config.yaml
d_model: 224
n_kv_head: 7
init: "uniform"
optimizer: "muon_variant"
lr_mult_o: 1.5
beta1: 0.93
lr_head: 0.00712
steps: 12040
MLP neurons of a small language model. Each row is named by its layer, matrix (gate and up: input weights; down: output weights) and neuron, and shows model dimensions 64-191. Each number is 128 + 24 x the weight over its row's rms, rounded and kept within 0 to 255. A neuron's up and down rows have the sign that makes its largest values positive.
After each neuron's rows, "fires in" lists the words (lower case) most often at its 100 highest values on Wikipedia text that the model never trained on; "fires before" lists the tokens most often just after its 100 highest values on Wikipedia text that the model never trained on.

L3.gate247 [136 128 155  95 133 139 104 175 150 144 146 166 151 136 131  96 128 120 131 134  60 130 102 150  94  96 126 104  99  83 126 115  67 109 141 140 114 146 118 134 162 115 133 144 137 160 138 120 136  99 148 120 106 172 102 103 156 160 116 147 155  85 186 141 119 129 122  93 172 134 119 106 149 110  99 113 120 129 119  94 156 109 126 148 148 150 130 137 171 102 129 119 138 100  85 168 170 112 143  96  94 125 141 121 131 110 126  84 147 131 115  99 117 145 125 104  81 117 158 125 153 110 156 139 119 115 100 141]
L3.up247 [128 140 143 139 148 148 135 136 115  76  99 148 121  76 113 114 164 139 115 132 128 164 147 139 162 109 165 107 110 113 159  98 149  98 133 132 133 129 132 149 155 166 134 107 115 126 153 136 168 102  90 175 127 130 148 106 111 134 121 153 126 133 140 119 146 164 149 185 118 145 114  89 108 132 137 132  89  86 146 155 117 139 141 126 145 149 156 135 112 150 114 125 107 165 139  97 133 149 121 127 112 145 116 168 111 167 147  94 108 149 133  76 124 125  64  88  97 102  82 150  93 149 159 109 146 130  96 150]
L3.down247 [140 127 125 165 107 154 135 117 119 116 131 138 100 107 121 138 139 140  48 131 165 121 113 108 139  98 118 111 113  70 164 139  95 148 146 150 117 142 116 124 153 147 104 142 136 154 115 113 148 148 118 105 109 150 148  91 136  93 130 118 137 126 110 127 163 166 154 153 112 116 150 128 113 148  98  97 102 100 127 169 102 123 146 139 109 140 140 103 161 129 105 111 104 118 139 141 112 112 155 146 146 147 124 111 125 120 130 130 128 139 144 123 123 136  82 153  83 123 133 142 150 162 133 136 109  89 138  94]
fires in: "during", "anti", "support", "initial", "patrick", "initially"
fires before: "i", " the", "ial", "rick", "ially", "he"

L15.gate160 [124 166 150 146 159 154  97 103 100 101 145  98 170 112 166 184 125 116  93 131 145  98 132 100 149 122 135  78 131 133 140 156 106 138 122 122 131 145 116 133 125  90 138 105 119 137 109 155 168 161 102 104 144 145 132 157 159 132 124 109 117 128 119 133 150 164 137 113 123 136 166  93  93 143 109 124 139 167 105 139 155 140 153 147 132 145 136 167 129 143 132 132 128 132 130 164 137 137  54 157  95 142  95 115 129 133 127  95 109 157 114 131 104 152 147 127 122 140 118 130 103 113 149 132 127 134  83 123]
L15.up160 [178 141 126 109 129  73 128 133 124  81 107 115 132 132 125 151 118 116 142 124 107 104 149  92 123 139 124 100 107 122 161 108 111 150 155 145 177 121 122 154 108 119 148 134 109 109 170 151 147 126 146  99 116  85 103  81 117 173 112 125 145 122 112 163 145 167 105  63  92 120 121 142 136 102 125 111 128 138 125 120 123  98 116 146 114 116  96 173 142 112 153 122 129 152 118 144 173 116 111 107  97 150 153 137  75 138 144  85  96 148 133 100 135 126 153 153  84 132 123 102 127 138 104 103 102 106 127 144]
L15.down160 [152 124 144 164  78  70 148 144 116  68  97 112 140 160 155 141 135 126 114 120 144 109  81 129 156  89 182  97 129 116 110 114  86  76  89 136 149 108 124 106 136 128 156 110 136 116 136 152  83 141 146 114 104  79 110  92 122 137 169 139 134 141 143 119 126 140 142 174 174 145 131  72 135 129 124 125 151 152 123 134 116  71 129 163 172 122  88 106 125 135 140 108 135 106 146 140 160 112 114 141  95 149 157 137  89 145 124 110  64 111 103 143 105 116 118 152 157 132 120  92 149 138  92 118 183 117 140 106]
fires in: "in"
fires before: " ", " the", " L", " a"

L10.gate371 [119 105 114 132 131 115 111 141 107 101  94 146 150 106 152 157 120 139 136 131  96 169 141 127 143 146 124 142 118 101 146 149 136 146 138 110 130 103 126 144 128 163  71 133 173 153 122  82  98 113 110  85  94 119 121 124 138  97 121 107 102 118 130 103 137 160 128 116 127 110 128 116 154 143 109 128 130 153 153 127 149  91 135 133 121 142  88 154 124 148 117 179 101 145 112 113 131 107 126 154  94 102 108  96 124 143  84 125 189 114 159 135 154 115  98 150 164 106 117 108 173 110 130 112 113 150 173 130]
L10.up371 [151 130 138 165 151 118 144 122 131 124  98 119 164 127  96 139 125 162 106 133 116 138 134  83 123 107 111 122 129 128  99  87 107 170  97 112  79 101 161 154 115 104 150 110 147 100 146  97 123 127 111 153 110 127 144 145 152  70 122 158 146 145 125 118 128 114 145  99 102 121 134 140 156 137 125 140 115 151 170  98 146 122 165 127 128 151 111 109 132 132 183 173 107 171  96 124 163 132 124 128 133 176 104 151 149 122 138 137 119 103 169  99 134 162 128 147  89 104 132 143  68 157 158 179 158 124 107 110]
L10.down371 [154 121 179 193 155 134 112  87 158 103 124 123 150 136 119 111 155 153 112  97  94 171 124 105 136 111 142 135 122 163 186 151 128 117 129  90 136 132  88 149 169 148 121 133 134 105 119 161  87 104  91 146 124 108 165  75 133 102 147  97 126 143 168 145 122 145 173 122 111  90 125 124 121 152 132 114 118 119 154 122 138 130 112 178  99 145 152 132 112 146 114 156 105 119 125 107 143 100 123 110 126 177  87 153 136 141 129  75 121 142 115 101 144 161 125 110 133 162 131 133  99 102 146 125 144 147 118 114]
fires in: "is", "a", "was", "an"
fires before: " a", " an", " American", " the", " m", " species"

L3.gate250 [140 112 158 102  77 155 145  84 108 123  57 140 140 113 129 143 104 108 121 111 144 129 129 143 114 127 135 103  78 106 147 160  78 115 130 118 136 132  92 143 113 150 152 132 141 119 137 103 151 133 114 118 129  91 168 126 122  95 118  83 132  95 100 142 158 138 144 185 116 102 126 141 109 140 139  71 124 108 125 135 128 107 149 129 136 121 106 138  86 109 146 122 129 174 112  95 140 130 127 152  92 112 112 151 109 153 145  97 121 161 109 178  87 145 117 116 129 114 140 118 118 134 129 112 136 126 125 173]
L3.up250 [150 118 122 136  89  94 129 117 143 155 154 108 132 143 120 152 112 108 139 106 148  89 115 148 136 107 113 105 101 106 107 114  96 109 137  73 111  86 159 132 107 167 146  91 158 118 126  94 141 135  99 199 114 125 175 139  98 107 115 107  85 128 144 141 155 160 133 124 101 129 126 117 102 147 120 114 113 148 141  70 185  64 158 147 138 138 110 171 120 124 173 100 150 170 120  99 146 118 142 127 112  85 125 110 104 150 121  99  98 145 138 111 103 169 105 157  91 121  84 137 117 136 149 137 132 136 123 133]
L3.down250 [ 76 112 107 135  89 165 108 119  87 128 125 149 123 141 131 136 186 147 149 121 123 123 140 149 153 141 108 120 134 117 129  93 126  82 130 101 110 126 120 100 124 133 128 106 103  94 105 151 107 119 121  91 127 101 171 138  99 111 130 142 132 149 150 130 165  99 144 148 129 127 112 136 117 123 104  73  91 140 129 199 106  85 157  93 122 157 100 112 110  94 165 148  94 133 113 125 155  92 157 130  64  99 100 142  95 115 106 152 127 140 147 168  85 183  92 139 143  92 101 159 112 132 135 101 135 111 138 140]
fires in: "november", "win", "january", "october", "visual", "summer"
fires before: " ", " |", "ual"

L15.gate219 [154 155 115 131 126 193 165 139 106  93  81  74 140 149 125 146 127 104 163  83  84 134 120 145 118 175 176 151 138  90  80 117 131 141 129 137 129 164 133 124 107 115 126 117 129 126 132 115 126 109 148 159 166  97 121 111 109 143 103  69 136 158 132 127 124 107 146  78 124 132 159 102 142 108 115 196 116 156 114 136 138 165 126 102 149 123 144 143 166 104 101 128 117 125 116 107 160 150 129 143 136  89 128 109 131 123 144 129 163 142 181 145  95 160 152 118 163 162  95  98 135 152 127 144 133 141 117 107]
L15.up219 [160 114 127  83 127 101 141 136 156 132 151 123 161 137 138 147 147  94 115 165 112 137 135 138  94 123 142 110 126 108 123 132 121 103 108 153  95 144 106 124 161 122 166 163 135 149 130  94 128  76 107 136 155 157 117  95 144  59 146 115 161 142  87  92 124 137 118 125 120 161 132 116 138  91 130  92 142 130 126 132 135  88 130 165 144 135 171  70 116 115 142 151 145 103  88 139 133 136 131  84 151  86 185 161 122 169 125 143 141 121 126 105 105 104 106 170 143 108 110 134 124  85 159  91 105 120 145 125]
L15.down219 [124 101 107 151 150 145 141 115 100 171 118  87 112 135 106  80 148  93 139 124 122 175 142 139 164 128 106 116 139 104  79  98 118  99 151 144 128 181 167 183 180 137 104 132 174 158 133 146 145  93 171 146  98 100 149 139 115 105 148 104 143  97 139 139 183 131 146 139  90 158 136 104 128 137 130 130 131 155 119 141 147 126  86 142 128 146 118 162  71 136 152 119 132 150 147 102 105 142 126 146 138 151 119 151 137 141 154 102 138  76  88  96  99  94 145  73 125 118 125 112 110 112 133 145 114 127 150 136]
fires in: "such", "known", "used", "commonly", "to"
fires before: " as", "ly", " to", " in", " by", " for"

L13.gate344 [100 142 146 160 123 139 202 160 136 173 131 177 119 127  82 145 147 137 124 140 133  91 128 133 144 102 130  97 125 172 156 142 111 125  86 158 147 129 167  99 132 126  90 117 123 110 119 125 153 151 138 117  71 124 111 135 134 125  96 160 118  98 136 135  98 138 112 108 146 125 140 148 156 128 120 108 141 140 149 143 140 126 114  88 111  82 135 153 169 137 112 170 149  77 165 127 140 166  97  91 113 121 114 101 132 133 120 113 141 151 160 143 139 110 172 121 127 187 157 170 147 152 107 128 123 139 139 140]
L13.up344 [113 142 116  96  99 118 158 102  75 169 145 110 115 143 144 132 123 111 124 161 137 109 143  99 102 156 101 107 124 131 143 142 112 126 110 121  98 153 137 149  92 136 138 161 112 115  77 111 119 129 155 120  85 114 154 138 106  98 121 135 130 142 138 121 125 108 117 152  97 115 123 133 105 128 122 130 128 103 147 145 119 170 107 119 125 117 137 115 124 112 127  97 143 105 164  94 106 134 111 147 138 138 115 120 151 119 102 111 133 146 123 136 102 118 141 198 151 138  88 212  85 144 111 100 168 128 143  98]
L13.down344 [128 143 109 124 133 134 185 172 137 139 138 120 102 101 158 163 132 137 121 138  87 114 116 118 135 133 180 154 122 167 175 135 109 116 119 158 138 149  96 148 135 130 117  89 147 115 114 136 125 163 127 147 132  89 127 116 160  94 130  85 138 154 118 111 120 131  91  48 104  76 135 153 119 131 160 147 121 141 153  87 127 123 165 110 116 143 148  96 167 130 117 109  96 157 169 108 139 123 141 111 143 141  86 153 136 144 140 121 105 160 122 150 133 122 102 140 133 120  97 135 124 146  87 109 106 142 190 147]
fires in: "march", "january", "december", "may", "april", "response"
fires before: " ", "se", ","

L14.gate568 [100 122 146 151 127 148 148 130 149 158 132 134 133  94 149 170 104 125 113 119 156 130 157 118 133 125 143 156 121 113 119 151 105 125 124 145 161  54 132 123 118 117 131 168 151 116 146 119 127 121 135 139 129  99 115 134 128  94 122  96 117 165 136 119 172 141 124 135 160 125 131 104 113 110  73 100  92 174 142 129 127 137 113 132 139 141 118 168 121 125 119 121 112 109 105 167 155 131  96  66 129 129 112  98 141 134 134 152 120  97 129 159 156 154 111 116 131 171 141 120 117 136 142 122 143 109 119 166]
L14.up568 [127 139  90 158  93 129 116 114 149 173 133 117 113 146 154 137 100  98 143  76 129 114  99 150 134  90  83  97 115  99 118 138 126 114 116 118 132 100 126 129 192 139 110 152 129 155 129 156 150 168 122 106 119 132  97 127 160  86 115 153 112 146 130 129 161 153  96  95 145 154 173 105 122 112 181 120 121 143 148 139 133 112 144 135 138 132 105 147 169 140  80 198 175 133 151 162 133 107 126 107 146 141 119 116 161 116 169 123 137 133 149 127 124 149 139  73 110 176 109 131 126 120 153  97 119 107 134 114]
L14.down568 [113 162 128 121 142  93 116 104 137 131 154 154 137 130 139 118 144 116 122 132 118 168 148 149 124  96 135 113 119 108 121 105 164 150 120  99 139  69 131 157 109 135  69 108  99 134 151 108 108 116 199  94 178 135 128 119 115 117 146 108 119 160 153  84 132 148 110  89 153 120  95 152 127 156 126  75 125 145 140 145 143  93 133 155 161 142  88 113 106 131  89  81  96 123 120 128 147 170 132 163 146 112 115 105 129 129 127 100  96 138 135 126 112 136 114 119 137 155 154 154 127 120 134 132 158  83 138 134]
fires in: "until", "of", "after", "since", "before", "by"
fires before: " ", " the"

L16.gate273 [130 105 157 125 134 124 174 112  90 226 140 150 103  99 126 171 182 116 178 116 130 128 132  98 150 152  66 118 170 106 112  85 139  96 142 115 112 154 131 194 147 106 103 124 139 110 121 155 135 104 134 177 130 160 127  97 137 102 153 137 168 150 165 116 152 110 153 129 122 111 132 106 135 111 166 130 153 101 155 121 148 150 141 138 122 140 136 108 115 125 135 118 147 109 134 140 113 165 114  99 152  78 121 128 147 156 148 150 150  80 122 147  77 122 128 113 108  96 104 105 160 160  71 120 124 121 101 127]
L16.up273 [160  72 104 111 115 126 143 135 146  91 154  94 127  93 118 108 131 114 159 108 111 124 111 140 119 160 157 130 135 158 164 133 101  95 138 122 145 164 134 137 125  79 136 145 116 144  83 115 120 124 103 162 116 121 130 132  65 102 136 128  90 159 113 176 107 135 146 110 147 129 112 149 126 105 116 144 148 123 110 174 136 113 108 118  94 120 152 127 116 161 109 141 114 125 120 179 118 143 142 146 112 116 104 160 139 151 131 155 125 133 103 104 155 124 129  93 163 123 176 153 120 158 147 163 129 142  77 160]
L16.down273 [113  90 162  90 112  96 148 125 111 122 153 127 169 120 137 132 141 180 137 104 159 138 123 144 117 131 138 140 127 103 144 125 110 123 107 141 101 108 111 158  83 111 144 111 136 112 128 109 142 113 108 114 101 105  83 161  98 107 154 149 112 135 119 145 160 124 130 148 119  95  89 123 140 116 146 158 122 117 134 113 121 142 168 149  95 134 136 122 139 145  90 144 142 100 177  98 176 160 123 124 120 162 168 111  93 147 110 169 162 114 152 133  87 118 134 159 120 171 158 111 145  88  73 133  90 116 175 110]
fires in: "united", "fiction"
fires before: " States", "ile", " Kingdom", "iction"

L2.gate552 [144  93 103 160 117 133  98 121 125  94 124 150 158 140 148 156 123 136 114  93 110 138 155 114 132  98 178 144 103  78  85 123 128 148 145 109 121 121 138 138 150 140 109 105 153 139 142 102 118 142  87 168 105 102 115 152 152 159 101 121 150 143 162 108 130 168 149  88 144 135 176 102 114 113 168 129 114 141  81 114 121 107 116 125 159 115  70  97 123 140 164 154 126 152 142 132 128 109 138 137 101 153 146  90 145  62 137  93 116 113 132 109 117 125 144 144 147 117 127 108 170 107 150 151 154 180 152 127]
L2.up552 [151 143 104 126  94 164 150 148 114 117 112 123 144 124 135 132 171 117 150 125 184 140 153 104 129 129 164 110 142  80 129 117  94 135 175 115  98 112 165  67 102 137 136 137 138 156 107 113 102 165 109 143 114 139 131 128 130 199 132 104 120 136 119  95 134 173 132 114  99 138 164 110 128 112 145 143 165 113  94 143 120 100 138 103 140 124 118 110 126 136 173 123 125 138 129 151 132 122 155 118  94 132 126 116 154 110 130  66 137 152 124 119 128 128 130 145 114 141 113 118 148 128 113 101  94 144 131 116]
L2.down552 [131 103 108 111 158 142 134 147  92 113 163 163  83 102 135 101 121 111 155  98 146 122 120  44 129 103 162 123 112 104 127 120 109 137 132 107 139 145 187 111 126 111 112 131 133 168 108 121 156  89 132 112 135 127 119 129 140 177 150 109 131 127 104  96 122 157 123  85 142 137 155 113 123 165 141 125 123 142 139 148 131  81 132 139 115 148 114  82  99 131 156 138 135 103 116 105  88 142 139 125  92 101 186 130 157 114 110 109 140 148 128  90 112 130  83 135  81 140 139 125 141 158 143 144 128 137 150 108]
fires in: "known", "due", "those", "live", "player", "away"
fires before: " as", " to", " from", " for", " in"

L2.gate381 [164  89 130 186 151 187 116 130 111 117 151 108 141 118 124 159 158 155 142 149 112 123 124 140 112 157 100 137 162 109 164  97 104 140 132 159 106 151  83 154 134 154 133 118 171 146 101 118 176 113 122 175 146 159 130 136 132  94  72  86 119 127 134 134 102 155 110 121 163 138 109 121 116 132 140 167 107  88 114 182 157 112 118 141 129 109  96 177 125 170 130 147 137 161 147 140 131 112  82 113 101 122 126 152 135 118 122 165 144 117 163 136 154 152 138 118 131 161 121 119 133 120 151 130 157 134 140 105]
L2.up381 [129 107 126  94 118 211 155 125 107 175 150 132 134 129 140 153 157 107 148 150  91 117 113  90 115 105 113 132 113  88 106 164 119 136 142 149 117 154 100 117  97 180 162 128 132 150 152 139 100 131  85 196 119 135 161 166 168 115 140 161  96 170 151 163 122  82 130 106 164 146 156  83  86 128 128 142 110 125 143 142 100 116 163 140 103 171 110 152 106 135  94 117  92 127  84 132 129 140 104 165 126 117 156 111 137 137  63 127 132 109 174 114 157 149 106 106 116 148 111 142 163 161 134 135 161 147 130 132]
L2.down381 [147 112 144 104 189 186 150 135  97 169 173 135 141 157 164 158 165  82 171 150 135 156 145 148 122 139 132 119 102 123 175 118 124 148 101 113 124 114 110 135 103 140 148 134 105 191 155 178  92 143  95 151  89 132 121 106 147 124 113 182 117 164 158 151  86 106 168  96 128 169 101  91 145 127 174 117  99 115 149 127 107 109 115 125 135 146 126 118  96 127  81 133  86 132 100 145 120 107 128 147 119 109 114 111 151 103 149 139 146  83 150  85 141 116  95  88 114 150  92 112 132 135 146  99 119 139 162 122]
fires in: "united", "colour", "prejudice"
fires before: " States", "n", "ice", "ic", " Kingdom"

L8.gate100 [106 131 126 161 144 122 133 177  82 126 148 134 129 161  85 159 159  97 154 122 151 123 152 118 110 137 108 150 112  87 143 114 160  97 129 104 121 116  69 121 117 101 106 119 134 161 118 135 111 126  89 121 143 148 121 114  83 104 128 155 148 118 144  94 158 160 156 108 136 147 100 118 130 133 123  92  85 119 150 107 146 112 106 153 138 148 147  94 134  92 141 141 151 150  93 143  96 153 108 117 150  94 165 116 126 102 107 126 138 125 151 130 122 113 153 113 116 105 102 112 160 130 105 147 119 136 128 154]
L8.up100 [ 99 144 150 158 126 111 125 183  72 102 132 106 136 138 111 165 169 130 172 135 131 106 124 130 118 102 157 104 114 122 111 173 173  95 108 113 127 158 130 164 107 123 138 117 132 134 113 163 130 151 118 154 127 141 130  92 116 162 179 101 119 143 207 102 111 151 150 140 175  85 149 132 137 101 132  96 121 106  95 145 138 119 127 160 138 141  89  89 132 131 138 163 164 118 136 143 109 136 106 165 145  93 147 127 105 164 105 121 150 131 111 145 126 131 154 122  99 153 120 142 136 142 147 122 152 110 129 125]
L8.down100 [129 130 106 154  86 152 163 136  80 158 141 143 168 112  90 159 170 172 196 129 130 115  84 160 151 150 147 110 128 114 167 151 115 137 105 113 128 155 131 133 174 160 117 130 126 103 101 116 154 128 137 147 114 147 119 110 154 128 129 105 140 115 143 110 142 154  99 134  97 104 126 155 131 128 132 100  94 133 125 128 174  88 112 164  84 106 130  85 110 131 129 167 130 124 170 140 118 154 111 140 161 116 167 138 113 135 118 111 154 110 126 140 164 125 117 152 136 157  83 145 131 135 131 142 124 118 127 145]
fires in: "united", "other"
fires before: " States", "ades", " Kingdom", " career"

L3.gate476 [ 89 116 117 119 128 100 104  91 147 109 104  93 118 154 141  99 115 152 113  86 114 129 111 138 143 108 145 113 136 118  72 104 124 117  94 107  99 114  97 149 170 123 117 159 178 103 154  82 137 105 123 126 121 160  90 111 164 124 148 123  75 118 110 112 165 164 104 138 151 160 147 108 147 155 148 103 132 127 139 139 122 176 139 120 124  87 118 115 134 136 180 153 156 131 135 163 123 102 153 121 129 148 180 141 102 109 105  88 123 129 165  98 109 142 100 151 169 100 129 174 156 104 135 175 118 114 142 148]
L3.up476 [158 137 109 113 129 127 166 111 109 142 109 150 139 104 140 139 125 111 161 118 138 106 133  91  79 116  95 150 156  99  84 127 141 188 132 174 109 131 166  99 162 122 141 141 131 116 146 132 110 142  75 119  59 136 125 106 109 109 163 102 107 152 122 100 129 138 105  99 103 182 120 142 158 131 138 112 139 146 162 118 124 159  86 143 164 118 193 105 132 122 153 151 104  94 125 136 153 135 156 136 143 146 171 128 118 122 129 130 104  98  98 104 121 150 117 121 113 156 120 135 120 133 118 138 137 142 175 173]
L3.down476 [126 143 169 118 108  99 142  93 107  98  86 119 139 126 152 119 120  64 168 105 126 117 131 107  94 134 149 127  98 131 134  91  88 196 126 133 117 147 152 126 146 125 159 144 132 104 134 139 149 145 157 140  94 156 114 100 117 115 120 146 130 216 110 144 122 130 127 144 143 205 141 104 141 120 187 119 128 109 116 120  98 102 137 137 139 132 140 146 141 157 176 177 101 115 105 121 120 125 122 150  98 145 126 133 105 154 123 116  81 130 145 134 115  82 113 110 145 119 134 159 199 133 139 127 135 142 180 173]
fires in: "known", "such", "named", "used", "considered", "called"
fires before: " as", " for", " to", " a"

L8.gate373 [126 177  86  96 150 133 112  99 134 104 115 104 121 113 142  78 136  99 149 122 135 148 153 109 121 164 129 170 132  97 149 127 135 109 119 105 146  99 145 136 108 145 124 119 151 103 134 104 125 120 114 150 117  88 178 149  96 136  93 160 133 118 118 171  93 154 146 114 108 138  77 113  79 129 156 151 118 159 116 153 141 164 117 163 119 127 116 114 104 150 164 130 100 108 108 105  97 178 156 116 106 113 132 119 149  77 156 126 141 125 125 133  98 151 113 103 147 120 110 123 186  84 124 124 120 185 185 156]
L8.up373 [147 158 136 175 144 148 130 133 120 144 126 129 131 150 109 123 150 109 115 123 144 117 167 109  93  91 136 160 144 135 120 107 106 126 116 148  95 176 162 125 117 131 145 111 129 162 109 146  87 118 148 163 116 120 149 152 113 142 135 120  85 136 111 155 155 142 108 128 136 108 137 104 127 144 145 159 116 164 159 129 130 143 113 110 158 152 125  88 169 140 143 121 136 133  93  95 153  97 101 134 125 113 148 134 123 108 145 129 100 138 139 169  75 146  98 169 152  73  63 143 117 117 142 126  55 130 154 168]
L8.down373 [154 150 114 142 120 136 101 149 131 112 107 112 120 159 150 138 112  71 116 131 133 121 165  80  54 139 123 177 156  63 143 125 150 121 122 113 117 114 117 148 120 142 120 124 153 144 149 120  76 133 117 190 132 114 136 126 118  85 132 107 124 131 144 179 102  92 159 172 148 109  97 122  85 100 154 131 146 182 116 136 128 143  88 140 116 117 123 137 127 137 132 101 143 137 110 132 132 175 130 120  88 179 114 112 157 127  87 108 145 121 121 139  86 152 121 155 149 136 110 154 168 136 132 157 149 137 129 143]
fires in: "august", "july", "january", "march", "september", "november"
fires before: " "

L16.gate527 [112  91 109  76 120  81 165 136 103 101 148 124 128  95 141 148  97 113 122 137  98  78 143 152 119 145 148  83 125 128 111 124 120 109 116 121 100 116 173 127 136 165 109 127 148 102 127 101 110 170 155 171 128 130 208 136 105 158 164 140 100 126 124 120 105 144  81 137 115 185 140 164 120 115 105 130  82 110 151 148 110 105 155 119 102 113 104 144 121 146 125  63 147 118 130 165 116 131 128  86 134 136 106  98 114  99 136 109 116 131 121 116 104 145 124  66 144 116 107 145 149 104 105 166 159 125 120 151]
L16.up527 [132  86 122 116 115 107 177 144 152 142 162 108 115 131 135 151 148 132 130 139  97 118 135 129 135  90 136 128 100 153 140 139 134 132 117 135 135  67 184 149 130 107 114 125 122 112 105 105  93 156 169 128 156 158 130 107 103 131 113 109 115 125 173 163 140 140 120 126 112 120 102 155  81 110 144 113  84 126 133 158 142 190 130 139 112 133 113 143 128 117 147 143 105 168 104 141 142 137  99 176 136 117 150 140 136 125  91 134 128 150 128 133 113 111 143 109 140 166 118 192 112 124 169 113 169 121  89 116]
L16.down527 [109 120 132 127 125 125  89 144 121 127 168 156 139  90  98 132 123 137 130 102 159 141 128 188 113 146 147 112 132 137 146 133 164 134 134 133 136  96  98 140  77  92 116 101 116 100 168 134  74 125 152 108 164  89 103 119 123 118 195 102 149 163 112 150 107 154  62 133 129 160 117 140 125 140 119  99  95 144 122 130 136 118  45 143  83 111 101 123 185 131 133 145 167 134 143 144 161 168 118 111 129 109 100  94 117 108 126 125 108 132 139 115 158 125 146 141 107 129 106 170  91 125 139 170  98 128 152 165]
fires in: "november", "december", "september", "october", "july", "march"
fires before: " "

L12.gate390 [137 110 117  69 142 123 152  99 193 107 153 143 133 134 125 166 179 129 138  99  93 143 128 132 133  77 185 141 116  97 137 124 141 105 188 152 140 105 146 178 134 110 140 106 156 161 121 131 154 106 122 110 132 173 150 105  92 136 108 150 111 138 154 111  84  87 108 135 108 128 102 149 105 141 107  71 124 126 154 123 122 144 116 130 110 116 127 148 142 155 135 107 117 132 153 126 102  90 136 156 120 138 161 140 107 170 111 141 110 156 124 128 159 115  99 109 153 112 131 104 167 120 143 165 120 110 130 154]
L12.up390 [141 151  93 118 144 120 113  99 148 115 145 145 133 135 154 127 125  67 115 123 140  99 104 122 108 120 179 158 146 114 126 155 120 142 146 151 121 114 132 133 168 102 132 161 160 140  89 161 147 146  92  96 134 166 172  69 113 142 101 150 134 122 144 155 109 117 133 112 102 102 139 158 143 197 147 118 127 113 125 128 114 124  94 126 166 126 136 112 132 170 118  90 102 140 115 169 113 107 143 109 138 122 109 142 129 141 170 164 126 135  90 108 168 128 144 114 118 106 156 123 156 154 148 149 158 128  91 145]
L12.down390 [135 122 122  99 167 112 143 123 160 159 102 107 143 100 129 147 138 186 150 116  97 145 144 177 133 104 112 139  88 119 163 132 135  89  86  95 112 101 122 146 114 121 139 110 122 121 112  82 126 165 126 133 129 125  79 159 133 137 162 142 112 130  92 167 113 118 151  64 122 123 104 119 126 108 140 138 128 143 157 172 135 135 140 143 140 116 104 109 142  87 107 155 121 148 130 148 123 103  91 109  57 134 137 148  64  97 128 114 112 133 145 119  84 134  85 165 177 149 144 112 156 120 114 134 103 125 112 123]
fires in: "of", "overall", "over", "in"
fires before: " the", "all", " his", " this", " "

L4.gate338 [122 127  68 133 108  90 152  91  95 125 145 104 122 113  88 111 143 129 140 126 138 127 119 136 119  89 156 137  92 112 102 143 122 111 134  96  99 119 157 155 100 154 127  89 136  95 132 109  96 108 119 126  97 131 120 133 128 124 153 118 123 159 156 135 128 114 135 127 141 142  96 132 136 113  82 155 168 154 170 122 107 148 132 169 126 112 120 119 115 150 136 134 149 149  84 115 103 146 199  73 144  53 144 132 142 147 137 126 105 145 154 156 113  78 140 108 156 102 112 141 108  99 117 147 132 117 127 102]
L4.up338 [108 139  69 142 112 161 107 128  92 132 153 127 144 144 103 129 135 121 111 141 142 127 130 131 108 131 165 110 139 125 111 126 148 142 137 162 108  90 134 164 106 129 108 147 100 115 134 123  85 147 102 129 117 128 136 104 131  82 148  86 112 146 133 143 139 115 145 152 121 110 106 166 106 103 106 151 138  99 154 103 100 109 108 159 135 128 142  77 158 175 170 187 156 105 120  97 154 122 161 103 117  87 134  99 144 132 106  80 140 125 139 122 111 121 135  80 122 115 103 139  81 135 126 166 121 112 147 139]
L4.down338 [147 131 113  20 173 120 161 115 155  91 119 152 115  82 120 150 139 160 112 104 121 133 126 103 120 123 148 121  69 165  94 128 124  99  95 130 109  94 123 138 104 124 135 101 107 127 103 147 144 130 158 147 122  90 114 179 154 139 148 134 148 170 102 127 127  54 142 129 122 130 153 140 126 138 105 140 118 127 141 115 143 105 145 144 131 139 105 143 122 118 164 156 114 138 144 160 121 138 132 115 170 147 120  78  99 130 165  77 156 137  96  96 125 126  52 113 127  83 103 119 137 118 135 170 155 151 149 151]
fires in: "is", "are"
fires before: " a", " the", " an"